Weights of a small GPT-style language model, trained from scratch on English Wikipedia.
Size: 9 layers, width 256, 4 heads of 64 (2 for keys and values), vocabulary 869, 7.1M parameters.
Architecture: RMSNorm before each block, rotary positions, no biases in attention or MLP, untied embeddings, normalized queries and keys.
Training: a variant of Muon for these matrices, 11268 steps.
MLP neurons of a small language model. Each row is named by its layer, matrix (gate and up: input weights) and neuron, and shows model dimensions 144-239. Each number is 128 + 32 x the weight over its row's rms, rounded and kept within 0 to 255. Numbers have three digits each. A neuron's up and down rows have the sign that makes its largest values positive.
A block is one neuron, or neurons of one layer that tend to fire together. After each block is what it responds to, as a language model described it from the Wikipedia text at the highest values.

L2.gate326:163107112132111134188205052138113110133118136139136160124145142165128145047181106170059127097130113114154105109104125164104069118109196095127186151098106083124137095086127146077151070137136128142134132141129106138125145088124157136088173118074151138111142103143152035102147149159142087153
L2.up326:169145138119193105076109132069128118139153152182099128153136164114172157083096128123204125133125204105153121111074116108144079057124108118163101142118047038180128121141113144089094153173181144164071134108084127105106130155098065114116142130157092186122181131110112077132137069097127149121
Responds to: Opening quotation marks

L3.gate50:080118126068101133097091058091114093123170123085174122180104156124140122209129131226092103138110087136078158112072150084131112125079112110137124150169135101123107151120161104163053111146149120133094124104129134055124121084112105163128185088124146102058096110127144145063175112121127121120
L3.up50:103160145102133126138117128077135095094161092147149169150133146096129118144150147132132178141125116122066105141120112131113145119101083137177126139150122123137133168161120112178172192114072154093092162153124148127056053117126101160137112152145160109094125124134197155144128111104166122067
L3.gate127:073109102136130125138103163106168126134114160193108077095123139199157145129121097069083107119082098152158095118068166126104091147143135136107112098112132169130170147122164126098139139151069152120108125117139114143094242128101168146194088125168123101111158133152166184061103102113069128097
L3.up127:168062121146132163151160198136152104121111158156110122095161170115140131111117098147105140159064150096134090110114120245134135189163194086083115156103232108122139150119128066111143113145115136123098127124074125157122150099126176189085161111161151105150102099144117120128136209159147136142
L3.gate147:134137078138086117146129145143170169090135123090154100125183127161109126147102094110117089161091057153126133125158124146086191166088168146103155169130140132125103055145140099135106118125129084152179128100145197105184111102089140160168141032089156102161164164106169122165187130122169100114
L3.up147:196201140093154096112097159097122125116164163166080062164069180167130145082112084139088114150119131103107110143091156161168169125045109170087113182097126109148147121131122089124074107211115146135106191114178116118089067077107116066101110137143185142144108176146138113085143109120111067113
L3.gate161:042147123105135144121114131163151153121134136102113122126168075183093130159135183158028147102111146164091100153102154105167132138150112138088153142099099052131088098136119193176058125146178163106151101114102135084112156127144117115164167144103132153148155131125121117146104114171151110056
L3.up161:114145097149160159168210111139151107146148114215151126150134181078107105161130136121111163167151145091142120140127077037143109129117162185108123126129163135120154177131149068124157145076118167139145146112113112156127144161137176112130147132142157130175192113117149150069130126103071157116
L3.gate168:112140119117086160150093179159162152176135120178119124152133053123104064139112129177126149113122168155091193099100153143101121134133147146145183061125107191110128102146155098112141164139131164081072125157085187099161137173116157126146125128127161211159127149116106087143117145144078148164
L3.up168:062133120142170155140124119121084127165159130183091153101138115163103089125065177142066189137151209112171137061129187163094079076084125173154104132121153111084080164182177120154119066154138126092133127161109125096152186192066143189183107106129135186114139118089158149092119152088089143157
L3.gate210:149135079128094095100178106157148156103097135067075132162155076076177085151145037113167128144122147134163119088084124109152187143147103180086143085090157072144151109184122175142152087153160108130116133095128129113152142101152115142121112092122226169102088138093118084123109131141144081113
L3.up210:106115062085142105138094159203132093079104084113170166085165156095106182171151128104117091157133147128086153080137113143118104160127120164103151096093196109117172083096099178115168165097154123045168132153157143107123109082155160111165128071171119161102128127091148178096131080082144130184
L3.gate250:121089175159175065110147141075139167071116117118078185177136098109141180133086077145143119134129141207118166184151129150162177138151097083138112104073124166177148139107092099145133142136112149059095047117128101110159162084089148149124086143126165151123141131125092124079110134157104152132
L3.up250:109082109128122157107139164115144113156103111211107147170114145168139076119159190153062082144122099034144131100164138114169093080110161091069129123077151105191132190103124164139145098117136175112192103139204125127137100117183131102145122104175053128166197107113116160106157119171244114120
L3.gate267:114132123134087133097135052139112104138050147123141104027153121117199120138097138138135148137144114113175129102131192130124078085111175099135150118116147053190135164119203192119113127127212138107142087085142109202101119106098081083096160090143096149111077125144156109094072127069135126160
L3.up267:135189142110131181129116170149098172151107194144151149105102184130124102130190167121101077082137145133138122134079147147113103095095165108172101196088128115083156115133116071106178103102077101142127098134133078143091142105145194090175138105092102103125092119079184132154129148128131129149
L3.gate278:128123114148126130148161158146159144072200122077113119133143180141137126081149099149118079175104105135142133136179109145149112120173072149174088108129135146153052079163119124139116097137140193153115098128102129088146099146159099124146138072096134092133111115164146145068162107127110158081
L3.up278:120160140143119170182151149151074135149152134127131136174157163083162168144140125146144070126094183106163095074128119118139110106149084143106076075117089081110127158126160132179108094164140127111104127103150157083209137134120110071134143119172149109108164174143143186142176063087117114140
L3.gate345:176137095083111120129101127138103173108116110091180119047133123125084096141155069123112119117146148117123142141131170146083156117122143173159109112085160090094083126146092150125138112176141163140132195087161156128118124144157162075102126149112118197127087160116120148128152068100174115121
L3.up345:212111092117114149092120147134102177108104071116157127207122173156097117095132075105149118128139151093192179140114151196150101115126109139117144143156096071095146143135081136160109126148071141122109148133181129138138126123175152090099126093140180069155111187145148132133152116077180145132
L3.gate372:185112130087148129158143130118149082090112186105134140102192130199136107085121158129134136132090151176104114131130200114110080200128069124139121150141079127122155158168143144132095104163106100019152148076126072062104153150135171127140162133064101152201105161137051146128066138126132065151
L3.up372:097148078130149088114141129087201161088075109196100204140127171209154101104165105111147151140170143103125197082148146082131167146100096101093050137082129144133128103160146149120093096150132084149101047157090116169123179133118142109116087160101171122153097161119077142113117124132131134159
L3.gate380:121070093132126113146156159123162151112106104131180144076201136139096152168085182105205148054117183137106137101154112154149224142110103117141126119140116137094138115119112134170160098109128111121164118067156174139141153064131156118092075131081162202138126177112135118167137119131153149088
L3.up380:125108161144117059116147163101105100144163175119149072114106156130052079170112159168150118123125152121115155135189167160132147128106145167136154087130139076193121148087171154100163214159089147160130097154208099198101096102178146093120195125102103128079128214132150107127182101130149115107
L3.gate420:055071124085122119130138130091174070112138150077169077115129137129171142147123135163130149104130095130128111107106111088134109149119152173092065139073119078166100205158163155121109172102200130108138177115130117149123077115166132121088127179184067119137164163109109125119097128119116161153
L3.up420:137123161158095122163141156077117178110137136082152167096136161086119082085167146177161149162099115100050169190119155083124121102129174133142170184197117089139169094140159139078182138130066114081146179108137090192050129139147146111100102113140088050089157117155111118090117142112089105137
L3.gate446:180127092127106079155145156062160096119092145107191154105076123103101140195103088145120145113135120105113134129086142147100190139148121115095139072151136210134165109150096126126138150102162144153160085096156119111091164120142113136227154186145145120142164176084113132182114078125086134157
L3.up446:158071155145129117130130179121134138140094093103139108102145107107193106152189148137152127166095179124117145154125109108087087109184139099081155095111118116144111108166101131107133088089105168132109121065166089115135174116170065087144061127097155125065136112093184107050131156179153133141
L3.gate514:105081091148127070125171149135111171103115079109136127097125197188139099145090107174095159157089127120146170155168145174149118156121111170142145096098104064157110099136144135156193179148159196129139103082152140155177084155106098135164130084136160141160118114158113079110144109094185117124
L3.up514:135170141105120090166089118111083094080118098139180142140158121100145147128125101149135149145110199101090063122110106144117156148114095158086144111083120093117130128135091130141130094113077148084105144109144136158154151129188164139152163090069106138152163079148114130161087159161136125172
L3.gate515:132068121116128131141110174129146106098065100045132103129151160132137130170125097176102185072100148127140137185108134118127086163095119144173107135144157116087131098173186082104112133097096102142087134104145158170185116101123141113164176097097163096083136190150145149167126095126149057105
L3.up515:082129196117179152146075137100156116102135077114143098151141147099154146148103133165130180175104143145064193127130122112193129111140173142145111109073154163132141135137136123133105136125093114103067101113160195154119089088139170097190171099109158107118127182124128165168112102129156079068
Responds to: Mid-word pieces, CJK names

L2.gate606:123138122109184176155103095121125114127128085144115143134121066138170203133159129178134106134139160088076163112081108178095172036114116126141174141123130128105127116149126083123140119113117102106119153087109204107091129106172117107158117105081136132104124152153156152160165096204056123108
L2.up606:130087180082088098147130154163130139128116110167114108175147121216084116224141182140132102121091172111088169109125201125108075112112143131137117100106132078163166107077143136142115113127126078139121154062151145108140138116121078055118190115120088165114125128100136125119121120086134143089
Responds to: Word-initial consonant fragments

L4.gate5:150103145091159145147170094111102078164083148079162077155122084135156087123101132122094121113150101100123165074090116151166156147144086112158129097196111124115055125087073084161166113097101109165100098149154147107114152185157138142050172130135165119088174154128137083126167126149120096161
L4.up5:085110133152136076115160114151161159169152084162073146139166125105133159160133090117102168178066141104113106158130113100116109137117102115125190189180144146116112095107144123155172118088071170124163144175143173151183099157145158127113176180080148081107124140170117071114076132159099117156
L4.gate301:121193142161089094098133134190053134106086108062101105128138149120101066131146143103109146059088103145104093047128123163088147099143158075173110115205134133092100108135115150172117071153150131121109112108115101081094102154152136149141112123094125065047126123136158093148150130158126073104
L4.up301:137148143159119176134074126135116118124084126115133194179148099165132158139053123148131129149116152147135158136157141076118182202128117087107103054177078160149125126119156130120167107038175072103114123144113089102127142124156136116103103119103065091116146093180107129115145117176094087157
L4.gate443:105075132195127053084109085112151132161157102126125167171161148139201201133153100133056120189164114095105128098150135081120174112106114164112139133187103164114061125119104067116104085125117090183132070191122126116089100057114109119102143096096123128135147080103088067106136098159081130126
L4.up443:165137117164142127170150130135128113108156059102117178135132082128141185097102132152168126166158142141136071118192144148163135099118133110192120145122095112106088115130112118121115042118086217094131170090115135201148150149092097109101083084127109189170126094146145127014106151203083175147
L4.gate479:056088163119118141087115139129153117146129069112152127174110133147097100146100142068150163136184083118065157114159155088168149121142117116187140142161193133150149108107156133126143112161168163129096106154120061111123172143163175147181156125152117115109197189118132084195151139135099136183
L4.up479:114165121152145110127137111120176135144121162126172115155181105107150083120175111155135150137090155096125195146172166162145210126055151125122159163123118191167122107075112099141126105135206166065129143106091156097129138107096119125142131089118128130101115115102155162114141092177110155151
Responds to: Wiki section heading markers

L3.gate61:148126157103124159116137131080067164122112109147099074131097157128058159143080155115134128114111092167109110122149118109106126117150141101169100149138167120167146090128138121136141166127137095174144100101154090125122066110145167115113113140073096160088174103143135136076078109105203125149
L3.up61:137118178096163151148131139106144113129175087123164132129177112140136132123166164137189061127115124103115116123087061085118166172188137162101109117064095142162138112112134120079103186164183151083133110132118067077106139093119133124104173120110112180132140152046114138189107163168142110168
L3.gate131:124143068112129127108171117122080168088133130163130124120151099114171144145153086078167128127092177100138141137171134185117197111163165174117143198128109144159135144128106115157082087129096153129152157081094159142065126093212141139129125097101127092175094177174161136108091146113097121105
L3.up131:170096141115138145125169120157126157095138121153112128132104092148149142150143110090137099142071148127094144123174092136130161050145136140150137123190117113153128133099071105129082104130120147104157127112070135178050148131149143131134152075086101126174099114158157180076105149141156117131
L3.gate192:153112152192130183097144081109146111112125138065151140149141046073147111087101151121102141115126101134134105113154177137123114076109121073140161112154108155117116070124065118145089120113133121086145123139159159179150109168117119100109109073141133056177116158144159133067067072155088168134
L3.up192:090133099059104113093131119129087163133099139170150149133117092123141160129067132143159109105133169147123172120154139054160130180079083167163091127144069132138074140126080160116109178150109198142078152063126159174134141170110115125158129161125099148167151103094146167084042115165123089104
L3.gate195:102048145089173109143114130106128169145109167029128126107167058103186099166053134039115119066117101120141161109112131187095149092108144118141108094126136143072115133170185114092133156098115153147140172145150120129138160127110166114173135133162139105147116162097104177093056084088148098180
L3.up195:137155148073126114142085155114110141104128187114089065152197042136113123116150144097164081161101129088143150120087129167106126130126087175125115148118172157129122105123127105105130136134134090152154187167160120121083139175098103182140158141132184136117138118140144094110135117091084044158
L3.gate325:089121171114148105099160101128162116199120085101179068075136092128124137127147094081138166125181091058122130145150150161141175108150154077149143152123089123106107154132127133103147117102131133132110197125120057112123120109188162137147085111100089062114115099189134154080163172139087118162
L3.up325:130149126070129105078113136085118113135100149131156147113100108162127141101088130103142121099095135107129132110126157136172134107150127132141176148143125110106107170129080166185067137116089131144153129101122150174166134102142060102090148088081103126126000125101114151115090152122169124141
L3.gate382:130093131159065173130170110163117139116183155095138117144125103144130106121152164139082138115136114150165160111164113168130099122185137160180066125164124142157083171177117131126122136083127111074115094176163109138170144115176093083096145177129108102146124145099182154106153096087153131152
L3.up382:093103117174106135123093126153084146146117137087142097093075105113112159095072140127167115129186142080192147117135140172078114117122123165104106097187159182141130102108066131107126130127143079177158062111119109098182165152133108136120110152138181109124080134121175179164125167092123074150
L3.gate417:072172141118105098081109136140121115122163140067052107119098104092131144105082114099162147178096124137117110097055169127104129085124089118112131100143098056155151120144168186196107132132142104161148131160097132184196130117108114156154113084096169112159133142110185068115149172089093126171
L3.up417:151105098098138083116134089133097110142132198091185165176124127127117079125140121132096133157113113169176161089131082167134101110155160121112121119127134165171052106151207143132087089100096137112135150163113061116181112117142103111090127142177120111141083121113146160099137115091083157135
L3.gate498:099199127149103137146149110116136147113151211129171111199158136114146186164105139169079095131132143088112106143127153181163114108117127099094168120108145166092098201135052147167114133173136128101120207063113131120113107099074130166134140146143066128086126125071129180089137152122037142084
L3.up498:129133091152110150157128100074112148143099121159165158173110090145139116199088096163109120125159074097144127129121130141094121146165102108094128155138148172133128155113100146095079101152137117108110195093139137134106188154108163092133103168109112079102158040102094104096150062148119149130
L3.gate541:089085126119078155154153120101137142102092158102113100166101173147215079126172070132133151102093135087106113103122171152117158136135112092126100132120149147062144075118177149167074125076155175160089114130174135078137121135117093113144127132065099164101082083129121120111116163130052123157
L3.up541:096184132151133106161168165066135131146111108182140178088145116110163163106133125160124134141118096169076081101092147072133145100080134119105158143104119179122069124080147143134125124129162128146136155166148167041159191139056076139109112140105159086168139162118128123158160132076068076143
L3.gate570:130139133127116145115136136087219117129131218095144134098112146121111130148149103117154115112127074133125168124141142179164112147118120043152156108166143137092129136115157126108121162137154060093122136067159101125097131137131159180113148100139079114066115170091176110187144083146112144134
L3.up570:109116145151120160092098100159201111089137124105152182159102130054153165137173155120124130104168103133114173086190155145099083156079151083096099169171149153142132146117100130112086109125115208133113070122162179114091133181130115208180130177186087106154096095089105143135102101170150130141
L3.gate589:098124149155130116134170164158117095137128077125126177143139111132131109048111123145182130147155137188158116073140137148181115121129111198164107119139136114085162143140097144136183116095154113080073177106089107156137109142131146189155136129155163099144128198157164101122139130117150130116
L3.up589:142073164180121075156105153126154130167121210167151148107122130144115107118116100116175188109154156125144120133112131109077176136183122149182015126132099135089135106124125178134180123105150130067133175064124117143092111166169188179131177153143125167143143156141124128123144107112062095128
L3.gate591:122113094166148082163104147099068132086071108094138122093227126159151086134082196075138090087106084175121165158131140218125099089164105183127062128101093116150137110143162115129132134127105164110109106168181179108126144068134098105130122147135107160081167154121132120176139160119100086123
L3.up591:126091104167148129137180132094163154149110095100148069087125136172106157121102137160057083150150098068141145193156150150123173132117162123106082102127129169193139151105103115165137179167142143086181138146135248146108124131101140131166138191125170165134160076144107140115104128158141151167
L3.gate614:196167182191088143103106129060154169116061105116103112036148096138159191145121143103168126164216072151152115093159119112108120118117123091131147127108098172141145137132184101153127148166124120171135136109082090109153147098163103119125092171106120150171117139130099154113083047090099118091
L3.up614:094121172106128114148084139071151043132119106136125124128089104178098227126159110101159170167102117118146101109127106210128117163171085134123131146141140087164090104057113118128132155079156100171136120110110081072098113151129082144095169179077138159104059158066108110129105106056085141151
L3.gate626:090112142136139102155130114141134130184158125120141143177145099121156099164134130117097083142095181075091071105116124195172133133135150104121164136130088148191104131122097079190055071102104068154160084201114078130124202158187107080046156167112155181147127110098068164067141074120117102133
L3.up626:155156165115085122119135173112131139090158140157154116111194121183063109156091084079103159152155115075078134148123139164096127106100083152151096187165127160125097141158115079106177133087084092103146124105212146090138136104167131059111119052156100120149086126119146101114149122157120139082
L3.gate659:113108115103149181168121123141176207151118136144187120162152128120175101140197159118106175097115150080038125121067132164127198153162133126119142095090160151152101108171108119066104116174186102107127164159108146138065118157088070139140083136139102108090133132165099124069128137123120110129
L3.up659:121163122129099084097146051091117089156066085117169093148139144128132133099145161133148144097117096120150115132135107098126091095175125125173099199144158101108070124131132065145107110114148121133073109118092112147143133111146110145090163072174107139097143184132117126083120092111147097101
L3.gate677:153122140110104147159106119146146121137120145104102156104132067073155125151069145154069127162115097200127144127205136223092200183107201119147105106131120115106117098166114113155133128107115156128085133160140115144047121134113171114151085156089132172121091152087125121145156133074181101112
L3.up677:149126135111169151047135085143059134109097141104093142121108111135165101083120089183178145100173123149127110106139160184116097157070112162172127160146116114092113104171119167115128123188139108081079129115133126104100104152150160126109141118094196121116170138194127104131158168073171079106
Responds to: Month name completions

L2.gate520:056111094113047152148095108155086107113147119135126096125137126073130137122149177152096101143094098134110113072180081126146163153119091157106067151098118082121062128143098049103161144083120130144133125107097105159079164168132114148129160100135146127175095088079125180086083106049087114096
L2.up520:132100117083098137181149134180070130174120144123125114152153136120093112118167147175153118086147107144152157114129128108128125063127153127131118154132116168074064104116093102141124155111107114124174171123135107200044192164141126193101180097089108125139119121107099161134068105025121075111
Responds to: Month name endings

L4.gate116:104102107131065154109121130115122141124138151189055124155086137109133111050123133163097152107096102132145083180161104167157112138142144171166138156162117106082110153143182135097173137117093127105085108121155127127099154109132153121073122094091192110146174105108147132169192166176080127043
L4.up116:099103178119126150132190105133160171117098158157138086128107091149168118136157129155168123130099162196153108059140163162113204099116154132094187140138105081150142076110145129136136120125148126165162111145145114179066115114112180128152113134164103107079085163160077155091107135145116124157
L4.gate133:143096097126189227157193162122151134153094112193082128125160093185138122110173127140140148124108145138125127143115129104111116155149151105172107136163146145095135137124130131131147099083153136117128133105161106103113150143106182142171057128090076170178154148135085167093118138112087174117
L4.up133:142108067162105119148140090134069079132081147160154130169151109153141134091114217119152153114100153081103151064155137184103134059062148102106091105140106176084173109088070163134106150153140098110173101108130113128176123146101150122147121151128078139118097124064055130125151105130089135146
L4.gate352:129071147119104212134135185121106173133114143096070119182147074129130096173163155201131126143116168132067141137069119147145112137118188120104125086192146131109118139120129150149135135091100176105152154129092123214142150125170150110150109087186084107177101106153133160123142143095123117172
L4.up352:150080065125128097095114090089146098125155105145110102161154065142128143143150129150178148085077172082144132139102144107098064136095141122152136128077180130076090193180124114137147127086127180084160142136100157121138124144123138131166091145110182097134203105106181146090145134075146113168
L4.gate420:101120089124068181144157132133139102166156166154128129122112118091123121118085146125164145106178084089138128104149116160173139124138134066125056158132172151114146150182143114103151085135161070098172157112148134132109154160134191169100172089120095094161151141119189122096157125203125121157
L4.up420:163216180113154139125171061139131089100088083118176096134135131124160113127139115118087148153101134119101124114141098118161140150083170101140124123120139157102125110174150082128150045099163129134144127119162123142066141084156170130180131059129132164120127174077089088142149057145153109125
Responds to: Date-internal tokens